Weights of a small GPT-style language model, trained from scratch on English Wikipedia.
Training: a variant of Muon for these matrices, 360M tokens.
MLP neurons of a small language model. Each row is named by its layer, matrix (gate and up: input weights) and neuron, and shows model dimensions 80-175. Each number is 128 + 24 x the weight over its row's rms, rounded and kept within 0 to 255. Numbers have three digits each. A neuron's up and down rows have the sign that makes its largest values positive.
A block is one neuron, or neurons of one layer that tend to fire together. Before each block is what it responds to, as a language model described it from the Wikipedia text at the highest values.

Mid-word vowel+c fragments
L3.gate235:112129125116145154155117193100163138141092184141130167137159119142130138116102167143139124084122149132126117123132116138102159091114121123128129186140118133150099136148113103128138145154147126143107111125158101125120148164127099134042149132095155110159173117178148172129098117091155098128
L3.up235:152128136132167132109138140117131145101153111079132129128155128111139135141123184105113096167144097113128136123120103153093110102039095153132153112130116107128150164146136141122125151151148106147181128140135108114159166115059142163128147125126116172135113170106122133096131113150110141145
L3.gate502:169116101104130137133156107145136154126115136153141088162129122123108134088172137100102134093118123101133150130134162116130107140125105177138111082165119097103174104162080115135095084123134113151130149161121108156124091116175159127168126079094174132136175141106110138105117121150115120165
L3.up502:165133112138159151115126101120150146118077123145148142160104126091109132087146142127122127107121145116163140137137165146106096129147122194118078110164148141153163098135118138131107115123130098181139132154130098131087082129141167132121107103110162154140149131121108117116092116126143111156
L3.gate604:142139124095131115135178129136138105139142096133125098145117112141125147114171153125102163092137132135145125127125111141093104136131162177163110122148109134083089160144177153153104094111156147137151137113117135101101126118138137149159115118141142116125107105139142100126126176137096165158
L3.up604:121131129106121153142155124106136112117152072119108111159143125163100183110167144124105141113145144111144144129132128117088125142148123174148112100117113156115101155127183167120108093094133149163087122109117148085088115128129106132148166119145165121151106085106161123111099180140095158163
L3.gate693:142112089122094125090127085102127098099121092143103147154153143157111148112103121119126130066092155139139117116136137122109121153121132146099092153123134117123174111114132142114096130134138113106081155135160142120081063157181112118134142107118144165151147137124124123116065121113198091142
L3.up693:100144100137090116106146132154143093081177114088103135087168117151123114070131111152085105094134169092112116135115148117070110131157146151125070135162159127144147136171112142120100133140145084091116153101177138152075082146132146082118161121135090128124128087162087131120078138124182133158

Copula and split-word pieces
L5.gate25:135161125139134110139152147103147068139090157155121111143130115127107111124149149139117125134132125098141118129136151139129097128095115177118150141143133077107104160113103086110121144087117137154150139140125107120141090148110109146144103101176087156134159139120133136172128101112124153148
L5.up25:127081161106126146138129150121141119140130100089113130145141115134126112110170128162103146123145143098178109143124111133121119100127124180135131157148110111132140134118096127108105134144101163099117122126107151116090106102098159139096131123129097108123095114139114131155128127174114129170
L5.gate63:126098125131106146131127092128101146166137154161122106134110101101134156108150154120122154132112143132122158127124138112161085113125138111126118173163167121111111127122171076157115119084135115109151134104164153106120138145134168115138106128182089108146172102145133121121139137134109103102
L5.up63:145107117136117091100088089132147157105114132143150124115146148110106081108164119086098131112139118141134148134097114138153145104129147149143142146169161142102132151109118117157134111108108139118133123105122088141135125135154115086150141141117099163146140156134132110164133160167144112152
L5.gate164:119130112134128128109148097092142156134130154118122115112135124128161127156118135142109086103118147155137143133088152138147113139111097143123152142107089134150136128145145175104110114163138156138087115175150121172110171119104162167159167131141160112119188108095140089142082089108162078172
L5.up164:127116119118115156123145157104150151132083125163099146104128139064121131148122142093137108147111144149125148151113141156142085125126156145139124142095134103113159119132146152168123158136130165097119117129129082133127166135147145140115135107130142135117115154095091051102153139125142138140
L5.gate213:120169097148133121123115131105137120165108147132136174087095152070118127125155176123168115134156126141108146082135110151107145132127122158106141141154091079114133103128157134144096142129091150118116134113145072164127123153134112131097129127115110110097120140132131138123102148127060166109
L5.up213:163086153118114134112123119127100092152104146111149144146141123131150112145149158108135125130147127087115143170121143135160131097113123116102144114105120099090106152129118141181154095094140201131135139103097104120157081196128118128121171124144106125106137136145121115098106164108140178107
L5.gate227:096100117116126108184075109138155124111078151103149098153132158156110150139161110141130173103092147124162117109103123070132126130092125129119120137111110101136104162161096092149136129122138118129170127139138113141149137150136120110131138132138127143146103101092135134110118119127113149145
L5.up227:162135161175118126137110147144120128190108135151105140134105098165123157161115127127134148117114120114126136137127107133127095111161137087154112121146134146143133137101087068121141156084080146122176139145142131099128133136157141142153161115096122159129124122108107188112111123118164114169
L5.gate231:126130122125099125113153154134125141135146145144133159123120123125123116090121162159173104149117136106144145163124078126103135062112108103133103191111086095140134173103092131140147148084118089135149105126160107155149115126094168114143075143141088109150195090141146086083141140140143137126
L5.up231:157136101148158086086094146084146127163116149146048110123126168139135161132119160127119151121143152126132125152173080172132120106125129120158124136116144134134160143096091155133149168108151094114122150105150143104089124089092108159106135091122119133124109161138107133169126138173165138133
L5.gate246:151097124128129110153134159152119133137087095125153131125121150098141149113080137138129138148127148145131120140107090096129143117110111121101123136149162097162126148127158154100124140132160101142145090124156091163143129120168126148111098109161154110109144109114097075160133088155106142131
L5.up246:118121145157115121160115176113099127164125135136097110115144139136125134149121140128102093089123129144159134146113134147131119101104130099101135172126094142107144117121164163169127143087098109141140140094116137130158103116133130169155140110144120123157145135168104110112115134099173123168
L5.gate325:129083118110101095090136096182095135134097074146127137139116192155074142135096106168093114117135148104140120116128133127124087107134115114149074077144123157104126129135117109164153113107175175111152148132128133129137122161143153083148136093125088105120115123111135133112091147178120135132
L5.up325:142138090121176152136137128124122161115148163138137146178129138150102111119107149144087169140164111133133109102124146170145126113159123127131108126108121066114148155141123119138141146128120174115091114171116201163155140128114184149155152130100094116153182121128145093138110090125158128141
L5.gate326:150095109077117131103138098120124137136119106130119143125144103133122168153135116118138197141111128116082096120090145135162126131152140124106110158161134109157141119130114198122142117149121121161105146165099130138115120164149172072133103123118136112112137130097143103144137135110122121134
L5.up326:090117129122137187142140133107117166160113147119126086118136137110100144156130127165110144112154101131105133108120101136145089111131132148084160145143147077099171107166092109075130139137144128158096093146118107109125127180097148160164125114111134104198103176078143106134110120107134157173
L5.gate481:093124162159162152133128141134112114149102114080125116111119126111099158126122146143111088137115118128124127092117107118141158118094124131102068150097142163090146094111124081114130151094100121136185111129146109148084140142142139098148127119102085153091124158108140124144120147143126110155
L5.up481:098116117133139180141144125122122125182107161123131126101068104127132119142139194111112125116132157109134155094136141140138138120123162137126107139098144125122120126131133048136111119118085111165117100141131134142133131126117121083176112128097099140051094119108146080131112129142118132146
L5.gate582:138071118140108118141114109104076124114174164172136143086104099137151103137130146137135116141112112121157135130142119152139131151147108121122100088128157105157134136129097129146120136150105157142138102172132155117103127093138124166156121108156108131171118133070145125182160162152157134153
L5.up582:131150105136138116089153152103092117178107121126108120147176114144131147160177130098176118139093122106156127101122136131105145179085116135122151131125157124150135174131111091120104093157112103071107089138080089132111081129085123097106132141141124162085137129123134138160087128113178132119
L5.gate603:140112122083130083109213166137140189189097151157143170140126149170130126106164161103125099168126153103136103120134137080184138139096120107118142136093127139112089134081109119138117131135156138134143152122124090124117111160117151124147106158121115104136076120150130115132119141130144169114
L5.up603:168133140117130112128124155128117101160108121159144134099077139141119091123159099076095133154148108104125102126105124110154121122092124122177122117141142117125142163110124076136096142173128135163134182158118111108155124126095144139141131140104109129119085167139124112136111134136115181178
L5.gate611:130144122147130104064134123138115125116121146153110130147139082135137128124118100090156143149153132141112140139126118111140133176114136101064155119109134089144118139120140168110107112148160158110096152138128117159181112114137115109124152107133042151084132126095147123128142156150153129165
L5.up611:182095184133110127150166078137102157134070128129110120150100114106140143163092098118157108159171119103114158100156143135142108160115133168115128099137158128155124138097125124103130129082131156110128109077113109083091135124126137127122148100115155127115156123071168157111157158133133104145
L5.gate642:124109139097084155148123131142143150143164130134153126096137148138089125126099133148151156115135136092167089170164153117118123155106175101141144105143108132154129115134143101145113116125099174098162116151137180108111208133146158149165133096128141110107123119127144159143171124132144162100
L5.up642:152119129105097178130126126106111159121140146113151135105106142126138121110108085171125134129122101156134132150132134129082116139100116135150173120129107139161136107138134084126126087127112170139169134137147145156169163108158144132167123107155159145139141061126129105201107139137137156131
L5.gate694:129160156137148157200099146171123129117145154106135132117127134123109153103140149158133149141073122140131135142123145114098105120147120123150111112109123103136154113161079089137142169122088105114172102121125113116103144150140168126106107148095111145096181135131137136123156118107118185161
L5.up694:139121120155121132151132133122121155128144132116122162129169140122160148112117116153107120136088170156095132149075152190134080140098134141133116100102123110129166116166171098071128147147093111140123155149109140126179168149114140134152118103105125128084150111078137119128136102138099141138
L5.gate893:127118139135142094151117103173133121138136135093094124137126131111103127120137099116119112075144137089091127151117105166099058102149125127119113138103099123090137131154111057138122160164161139150118129090095102111130181150124139106084146144108103109124139119156123132132167136141125133168
L5.up893:134110150142107162102112139131076175129129109131112116103091119114124110122136129119111112127145082147148149180157137130134069103102070101111070115103126124141105140148145170102110115141115111105096167106107152158126139146170142108122135103142114152130117109130098158146154047112113183124

Post-subject auxiliaries; Mc names
L2.gate439:141124162127147112161115161135143087156103111064131112131121133122138121158134140100129081134099074109118106134141130105105085116088157068136099109106140120102139133098141139097144110123115175100141139140128109163116163127057126106117133152170129089113141152086127141133102120137124105151
L2.up439:137119123119115121146138144137138079157114111117109129130143154122110103127122107113118121138101076107136138148164149130123095117083149083153113086110132125127136117108140135109163132151128150107145182163121106145132167117088131103116134146127146076119103150075135145122133114117141113095

Split possessive determiners
L5.gate27:136146145120148134121125139093124121145127169146130151152139123096179099159126150107113131130124175142152087109127142153098105115151110122138117133119123174168084109088110119136154171134107141133139120101113133100123156183178135128114139112086107142148165169140172126101142133155148157104
L5.up27:134169151168140105117099132159083115136169159108151126180103123138167152172128124110132124142098145177167110146145140072135116109134112115094128122114148135136167116115089140131158109116105130116123154080088137107121126124106135150100162143136128149147129103129111140108156108157110144115
L5.gate35:141100162146094106151103129131139201171147146113139124111101148092154135159123116119127134157152152120132175130117125153100090125126141111127153120131126159112169128136153118116148139106097132109124137134132132077135106109138102112165136121133109169097132120077101142136133106093129110105
L5.up35:131136098157120124107152169074118130124119125083122125103109117104136126109119136121134128134133139106118144136161126137100139181133147156131140097110130129111120144123129079130108090140146070099114119160125132115101114097202116159145110128147098120099152074149138135137152161095123130123
L5.gate50:110175125127116091149166152112125093132159130092097125102113110140117135115146140137120145108118125108103097146089153114140124115127179138137151114120119131164174130130142132170199123132122176114155116136150143121112157126136109108126124154104149104119158100163156112153128112116130146147
L5.up50:110158117120087139157199160114141118156107169128137110100149133162107148107156150128133116113141097152151132129132110128125111123115150095148114146095095140140100181135112159109147166131143148156129144109103144125110146101084113154092144118119135119127118128106164111154154113143126192145
L5.gate61:135100150120133131122129156070146114157154115127142101106095148165119153137127145136097101165165144132145140160174112167143117148150151110149161132115103149166154105120165108105116127141134123132142134117137165120150170144095168111161158140150103150160156097144123123111130118181136113155
L5.up61:120054129111133145132106127106145136152110123128143133108190136114112110109085112105125197114167124109077105141142175119130078108147184120150104159157129157115134148120140145146145141101116140134145124138124142098105152126139086166143091112138151093130101131100118141082114133154139153105
L5.gate70:147081147131127111157107138152116116124153108120140096129102121119138170106090115145119095138166115124132122157109155149133107144121143110127119117143134131135088146129111123137137123160145154191133159109116133141175129112138146141107132168149088101140190128165164134105111155120109109126
L5.up70:095082112104105081144135122130148095142120117124091172156077066125114150129125137103136135160118161126170095175122145141162115111155132089114170153148150151112128134158118107131116116109123097122132131156096109120115120145152195120126143153174172134129102103180133120127122100094126140157
L5.gate73:138090146146185135103120119095121143087133131104135112167142152125139097136162124104135153163138173108127117112132147165114158117104159139102107132135141133102144141161162189130098119125137116119159145120118126123140125133163175101120142122108069150132147079145114138140130138127123144121
L5.up73:118103106167132118129108133120119146099099111130149143146108134137156096121144137151130113169104135125123092116149133146135125129105110113118099112084137105140132165089217160144114162124112083118146149125105097145180156125155161148108127144132110144126135100145138121152109089117133131118
L5.gate80:109100130147127150146133152151122142146095159116163196118110115073114126113112103091076138123138139175151148153123103130155179072149164140113117130164095131090152124134141146085102156139187145159133121091141152123139147147179131146123127152104140162111137130151138154163130143120148146135
L5.up80:098156168121132125125142135152132104142124151141155095123106112125155182159101158066125113145138214166156132139078145128134165170139135133096132121122119176123138115103150081120174135152122147097135153127118160165155117121162137183122117090138159153136112115166162156132102140111136094138
L5.gate151:117173110134133109091137140112117148142144117146097140117134116131124127136119170182049167127094117107116134117110109168191110140132155087143133160141089118101104140156135130161150148137091107163120156131143129149158166132157150109132080135141152143095144115140144088113119170176122119150
L5.up151:131133106134096149091106121129125101060115154066156180156160107119147107134157099135123072132098109144133148158145093106143158144170109143154113130119140125150113118131136130092139132133130138112153100119132083130135115131155083099147139120124172107114141138137148120125135162121114142163
L5.gate167:114080130127112133148150106128156146156134107067138119129064120080144120104060159127127140155135131147083124113149144096145128088099146117149105198126106118159128097110154144180202115116104140129147155125128118143135106170120164099129094099131131138185143122170120136112176145109124090120
L5.up167:155106136098129138137141155124147134126143139120167117127121134164106131114150122135160122140149184139094164124140161127144126167154099106099135104118060169153143137130104143159142140073149080143135134142123129179091127127121118153068104168126081131123091143132138117151142122143125146102
L5.gate412:148160167105174138148121133139139146122144139130110153125149147135096135111154144105138109141131107108134132123112099117109162124122125131090095113115130119090123182136145173123117097136125163169129128110139163153138148136112105150152127146125133140142144138163151135160167132127134123122
L5.up412:104136142098117167135121123172080129124140154165154148125146096091115128132103140138145130158176135161138155121132160142143136096140139094122128145124106130064107163118128121125144179108090139117140120092157151126142168134125110091124145144128106157076094145154154108128128147145103169119
L5.gate495:138143114119080141164145168126137152135141141106105128124140122106125153103131138119166133131160147166109151143155089166138128120164126119106103147112132111143142118118126125136112149153101107098064112177123136113110170143146159153134129083120123076105085121125120094130125120114139127138
L5.up495:109133095094138132154126178105113139112139151080194124097151102141100104149096122096155131170142152103120145156139124116139103169140131112167130128112163089102127102127141187137117129186102132132142118181121159100120099160138142141131145095122105137117126145099133062162150121151143080137
L5.gate552:087109120153153128150141138091136114122112124118121105150118084115141160120154109119118111104144092144146160098135119136109146119136153098109136133123185092143124143129137095136096118166139122142109136100095142147149119118147165120140123147100115180108151093096141120172128128161149096186
L5.up552:139085156155125133086134111154128110145133120130128153139166067148107145088193134110140109130141089114151154103137148137134137160116122099128115118116126121120131154128121171154124141152113164118133131128115161144117152128106122108126133110103168203076165134138144164139109183092103149162
L5.gate580:092107143128139123114135150098104138137143139119149153123170136109125168145129130117137101137137135125146134132096137085139116120186111117136132163099123130104110097114120171150126151158108106154104067106146151114136148144108143177103144111109101112090138105157157123115159132181128158077
L5.up580:135141108164122149139127112143111159096129154132137123110140096110144124161090115158150108146148102136126153127199145120131119171137133125145129126135122136122132111143170153091163147104141141120112128128094094128096127107172138134131097099127156168124163174138144147150137172127134088109
L5.gate639:146122106133108157147133174117129103134141107125129107115184083109142095089124115148128138122121128117103132143109152134145094147157126119111102132160144141133155117076126167161123114088165186101119107163147136101086117141133132131101114149111113112109145093169159155139126129124176132118
L5.up639:127102079142124127132167132147136122159093101134106138119144171102134103107110122083140073143133147126102067121129164145165099119133122096072165138164128109141132163152150157114125081144155122114147166137104141147175120140110132110117117113131085111150084158137155122123141138152123155120
L5.gate645:115142150156128097105123126129088120097108162078104112134117097120134184085123124129118159150115127169103148118096160134145118166126123107141131162120101117130129119162117094115108125093115149148101124055139177145153122102146112107145110148088120130123136153104127099100178189159113160096
L5.up645:133120149125111115150145147122148134092146094122117132092125120145118139154135117142174126179105167149122100196180164107153132114180105097147130122124125146130104140141144116135114114150112130153120145131122113141159148096138165148079141117150138131117101162103074161117142100151102114121
L5.gate877:104120162141130056174128095087106103124135146131128144110085119113129126129099147113103136152142120115130142113154121135145105147120136151121122131113105085122088160110141083098113167156151121110114094158156113177121112097155120170115138118100088136127116116112143151170109106120108150111
L5.up877:158100115138148084101110128136121150172159122121117123149124117091128089132137103139128168106118125114108086133126140184116168130114131117121152150158118130123150150142132094118165143122132139185164068161102181159094147083138177129138124163140127120131106136167104141141143147153085105129

Split-off letter c
L2.gate11:148134144113100071142116156146121103155106136097151123099148154138130147149083087135147104123164145113129105145142141143142116095138140098163172136119121134131117106124144153097098140113143118102131136132140115134141129165136134107169141084143137156094178120125176121118097102113121119109
L2.up11:134111142112098089135138170168140149129087172105173090079125147126144162161091104124138107145148112091113108150117147138112107110149140111135162145133146121143168093146102149113145137105127130093090142155118122114138139170123121109199102127118143149094172146120172108130111110104141122096

Word-interior fragments
L2.gate372:117111152147132130122113125137103114147123113116123109153108105138146118131168077105139160117126123144103104104137107107120123143154144143055133116132100099154136151153166179160099171151128144146100149139128153126143135106123142156084150101147121126131110126131153141117148125145131202149
L2.up372:138123131123124158120124130118123135125143148124079138156125083152137096105182102064130127108148126154107141118100080080122112153113123158063129127125116108131090142166137148168103165125121121149114120133122144131119142150113104134052129155157133155125123094101120164135155132131130148146

Sentence-subject he / be
L3.gate60:143117139104140148115110126139087107176105105128145147141133143133144172165135132188139137099135185117139142114155129184119116136138151074115117132117164144093151170125118126118128137111160165146156177118127079140108123116172132115139152125085103078153136119157146101141097116140105121138
L3.up60:141139137132145117164110089159112086127110139090149135125142149127118127113132102096128128103095188129139131125143129128157158115140117153072123113136128118107139096166115111138093088156124107107131135170093061099147126128106114141155148105088098134116138149134118107162157077115087100079
L3.gate97:104134110156138144126143107085123089100111144140124138111086104112148143163130139151093180137078156125146139135087101135140096147106162119144140101109079119113110115147135149125109091135102121117123141148094102115112157106141156110126123131142077129134129134113101088138132086130125112146
L3.up97:092105116185146153176131127117110076150081124141128126101132099099146149159145105131144108163132098143170117112127122147112149118111152133122127099138103137126125123177134185149126125161141163138164139127100087103139136097109175144105123134152087159136129096123104114100122110151124112134
L3.gate339:151101157110114155130158135101105099128088126115077088176146146186150127129159097101154135130150084118125132098155085124162102186124096116156132108120117126135089157164142137148129080125144143124117149114129102097128108117124123118124111150129076131071171151158120175101137137138097137124
L3.up339:124053189133114168142117089158105118119093147123087107124153105161079176125145128154142110103119109138160114129118128061128119141146107097154164102105064131116119097146118144152121088105138152096124152155140105140132155132144167140123102119110145127103165138122151144173150148138113139137
L3.gate598:125132126140067137150124135148075157129110142134137104156138082073135153164116112136131140107116144135119152119114086130151122118128127099153108127170122109120110145138125162076116140122165128147137099129112129150124159137167155109080129115159128136178157152158084158126151101141104129191
L3.up598:124126101131115152153131128148105119152082166146133127125155137096132130130122161091146132080080126148118196132085119158113135129136107098140153083130133114134118130157125103126085073160159119107168092091105129141132101089136112146092144133110152143125098123114104122138166112113092130064

Mid-word fragment continuation
L5.gate140:121159154097111107136123145136119127099162111205116100106156139144138172188080109125118130137139095119122151153132138134177152100101146113116111111153118145117097119181087129099154112123129149104146138118095090136163123093133149127110106186161156124143161143129111120114093124117173127125
L5.up140:145087114136082082113113136141097121150121122085099095116141150164106146142090155135184141085159104108148083134152164125135147133124137110124136151130147163126140108114104132147088145114104117193156138122136090109176192127163105119158153123097107139146103125139146141121149154141151139135
L5.gate235:082178145147141157180101123167126128149139130108104137147166146098151173115101123146135102145126132152169122117141114135154114161113135107098120123134117129114127147132082073133122116176132121136118131113140122126101128101130203129142108157146125139137118114100141167103152102084197143123
L5.up235:120162100126161103131094106146135165106106145131179129124141134091114134085149132128114131140143145149133117112079139089123147151128112132157114043140117127124124189103112123140076138133088142130088143151163167110165121139140134136127096125118139131135114142081143143161129119117131106178
L5.gate252:171169144128140122131147112149107116122138139126152141089138159197080122151132149123139108097141090134103112147101127143150124164168139097108138108150117165103135132109093132131132149170140107150150106106108145106137112112180139155113091153147073150129097144125144142164133137121137162093
L5.up252:125132156087157104112135121151121129109177122115157084137136137151107136135114099171083126108141104104111141148099164133099123139148144158109112129136110111122158128160146138116101132119156100103097123125079123106161098115187131135096123126139086180140093111103136138087097147126097182145
L5.gate283:142125175137138113154159092122139152151157135084079131132120152179161134097131120169160147100113109095116153139125122124147123171144124123131098037113128143104085131132143111142079098114146142129137133105107160137101143108107128099109089146153146126105114099119138151161124149158147125096
L5.up283:110192114168131128171129117127172138112113135128129128116149112110169130084134099138129130121131113097133139080118170111131123140151115132158124096151144118115122117097105163183111162097185175100134109131151130129110122090135133092124116164126128145090121162138136133108140143120165156160
L5.gate341:121151138068097144170146118097126153133148106134115110104096137110131087126084150110153097136129118139107152117092151145117148092112123108118148093134109149145173125137109130141191150128158127131090147140115105148154163139113131100150102134129128103148089134145143140175126173179125130119
L5.up341:119121127124163087113111103101095122120166156145131084150142095111112143119149082165130156097069153116127166097093158163159110144117152124109081183152141143149132116132109078138069121099127100139127114103125156118146126151129157105171157131154126129136122146096122148142151090104111130104
L5.gate388:133142114104144119091140115140155084126089108144131143139120116127096149078163082121105120096135147165092165137131186144096114170126142116099127146103138118118123101142156181139140142109123121111153141122069110139097165137123133103119127108165141109125109088093170117108121201103140149121
L5.up388:120101135162095130110102135139111145152134149154107144091123098122106125120107143121086078133135120139131151153147124126116126100135181099163104101106083160142109150111141128093156145134113109141106105150088125145088168145133157129109085166133133099082128117154125112089164116141150139143
L5.gate406:130122126117118191107152177115116152104144177100155105094160121137116125100121143147105085123112151146124147121170112168139106095157149118106163113099171122172141094128139102143094170117129119115118101108077179150139116139107151090096097133141127110101131157122167154136091151106089126148
L5.up406:167093137161150165136178148181086113087097127153135152115089127118129155163103119125121109154101101101141132133124178068122116122165112135141120154084139069102139066080096093152168135157117119137131115108110120151113133135098130123116121127105161123122119090113147181083146164120122124119
L5.gate548:121149152151194084135193141119114144093169109162127102131084106150173148149111135129123137153086137138155100111105143145142153109129164109155127113144098086127091154142185094099118122148157111108136157120140101146102177139158119101127121149125133108098096114094093162113139126135134119155
L5.up548:069114131164156103150133099128114130104135144122167134121177137107125099125146100184154065074141104124084159108086100119114134125124111137123134165133107094111138133143114143176126168131123142114140112122095129134121118106152168125114124152116129148155093142162129136131136074096143153144
L5.gate583:138169141107120133139125110089155137145119161104101157192138167160138121114146180153162129140143110107123178135098116101089136152127182166097134130154120076127128152113118162115093107085162104134105125115148116099124133126148090150112147108107124110150101130127104158115142104110157119131
L5.up583:095119126142134117099182105091124064094103172121154123133135113144132129107157114168123149153137123124111159166162144099150106171108125166106144107131144150111111101122129147109130107118190083183137095084090148119121125122148117129160136112135125179160111116169107131129158128147137160157
L5.gate596:168162136128129135115110119144139133132133101151118179088123112127137098142161135144113133137130147163125124149115117111114117114113104148122136105141069113130121150108125135124128106154129116084103108140105141120134164164120135156156172111138120122145142098124143171125119135089125135142
L5.up596:116147167154091129109120133174120110149101083125138143184112131163123104106198097170117116131150129125092116132125150116130128088106119155117125122128159104147126139113103088144144094136122173095100166167152150136122169125151166112169115112114105154131132109139119134093125173164129154147
L5.gate713:117118156115100103130161106155159117088090123152138145118154107127100160156157156124133130093138172082147167111103135140132163128168151138077092138099101136115070151127108119100107114145096103158121133118130149131103160129127139138110110139168088153138134104143126098136109130119100121145
L5.up713:097118100108155156133147084176100144101091138109114127115107157109118143110128158150107107076132132139094144132144111118148140126154134129166134149175151130137118168183115138092159154108094152160164122094107104158131137096142131146083068104125137133139122122144171109154153113138152099157
L5.gate797:122098115131168171115105089132150129101163132118148126112123082152078161163097182106151123150169094116129139156108145147161083131098155135146112113112176128156149127147138072136162092114064159118131125141111119119125117106140140127117116081160134132104113136134174117121129096120114104111
L5.up797:148110158148106154105100153165133151104124156092133098134118140117113120117157106131132198140136127115095103151103133151154146129143151135150112110095142128144098056120130111139115097165153126136146152149110120103114079118153137149160122125135148084143090107107113134121161085099088105108
L5.gate823:098169164075111123118131116159181110117137136125100076144128091161124149174175084117109112111107125105149132127141100174092140127159130153099152099131111118126161114149110138145133136099172093129134116142101152120120132122105143145107128110144112098137160115147158142128131144119114148132
L5.up823:145131138108168125139106129125142118123141143106135177138140102166148143094109099150149142092093141117091146126157149141096142142142131093131173127127159133118137145121166089147157124129113117137122093169142125101099115119140137107172139110141123139130141137126139107124111111126121149127
L5.gate841:099161150115128129129100098139121136101090116106167085139138125134100165136165089171126116106157144103107111123135101118116163111148125132142078119154119144161147121100139142137155087137120106144117088148117167129170138121123176130174144121152102123130117143113155137132160143144159136150
L5.up841:122113146093126136041156112150137108108089101125121146093133145140186172115105146157148160108156099108134170102085132108166087114098135139110127103161179136137128135137101103139133116104110119113086111137098144131127152143148139163167134119115130127131117134105151146155113112144179086127
L5.gate842:127113123130113089110162094093137093157107140143100141110140135086133126125112121134114151126141118135120126129153128112114132151151137117139123074124164105183123094124131104108137129127142113133111126131112132101106109116131158099123146138124139099118136192153148174120187120137095133127
L5.up842:146140133148143111121136081161153110134141150167110085131147139082174128146150125131130111086137161123132082091113128139121143131130119148157106103132159141158182150116123110107089153081109116132121139121122068129098095127137101089156090125115108098103081157130137151146175086129096203156
L5.gate856:148144102145128134151200167122150122087152101158155093149099158129129155136141143124145162151134122076120123157114121105116137124138136131100093102168126152140122106129113122144167104111128116161099141123114148102162111123127126129145130165092099149130151101129141164150133167144146148145
L5.up856:094134128148126112094122132135129138144103104121129077137164133134169132105091140147126106147139096122125133120118140102137111115151142155145131131126065143161124123151095089182161107116141119134138165100114158145156138115138137140138158113108100156145118130168142107140089123079172138128

Mid-word fragments of common words
L3.gate291:119083143098151198176138123129132113181160132141099138106140140110135139119116146125102126106148145112132102121143119112140159138139082113124106162092132110097102107130128106132140099154168137119151115164146148086138100138128121128155175087109127165115133133122132141127114111113121147118
L3.up291:139114135137137137134139141138083176124082132135122128079098122131114148088144149124123116109149133111118111187127143131122132130123117082133146143137165146161132138159144161145153104107151130125143127115112155130146114090152141101116114099130097102101112079120138135131082118127174125109
L3.gate466:146124132120182140138114138132152109139161150105133128155162136104151138149103143165147148129104162105160151123088137142119149115151097175145089162132155124129154132123104136129137138132155215166165150128139126129146129128155143123107152138133129109145182145149141137153121160110114144112
L3.up466:152093142155188126125108126139136101147182122099128126143135151113130097130088153142146130132088169105158132143109143131166143132161122156174088141137155114115131128160138139136121156115158181129139165137159124171157134132163110121132137131150133102147151143151153199129154136125129155128
L3.gate548:133119097159122137122124126140107112123122189108097131154117163160084099150090120122150187144124110125108100124169124117164121121151159127141115155153106131123115181161145158118112125114124147158140111127161142157121139100143136130149163122157149135155123077126168108075096135084095131141
L3.up548:148110084157156155136149134170117097122136160109088149158132152167114115148122103121132173108121124111124130130130133131147157109166189102138149172115152145118099175139149136150155151115125148092139110137137140144146131095165145116188126103123157121150135093150164154093092150108119131150
L3.gate728:109142117147189113122123131132167120137157128091115179157108130105133133141111128122107081149109140113145077095123141086127115106109128110134094153135116142125171135133121152148132125123182161181136115144127183079161131098143119112135169120105134118159150110117115140126118121120120116133
L3.up728:115154073146163151125121123132131145089173137105113162109125111119108078137134159124092104165138140137127116108132129115144119115140124121091099165135090131138173140172140140128134146108189136155131106127133167064135124121153124120118152132141136125166148101106112164123118133146122150120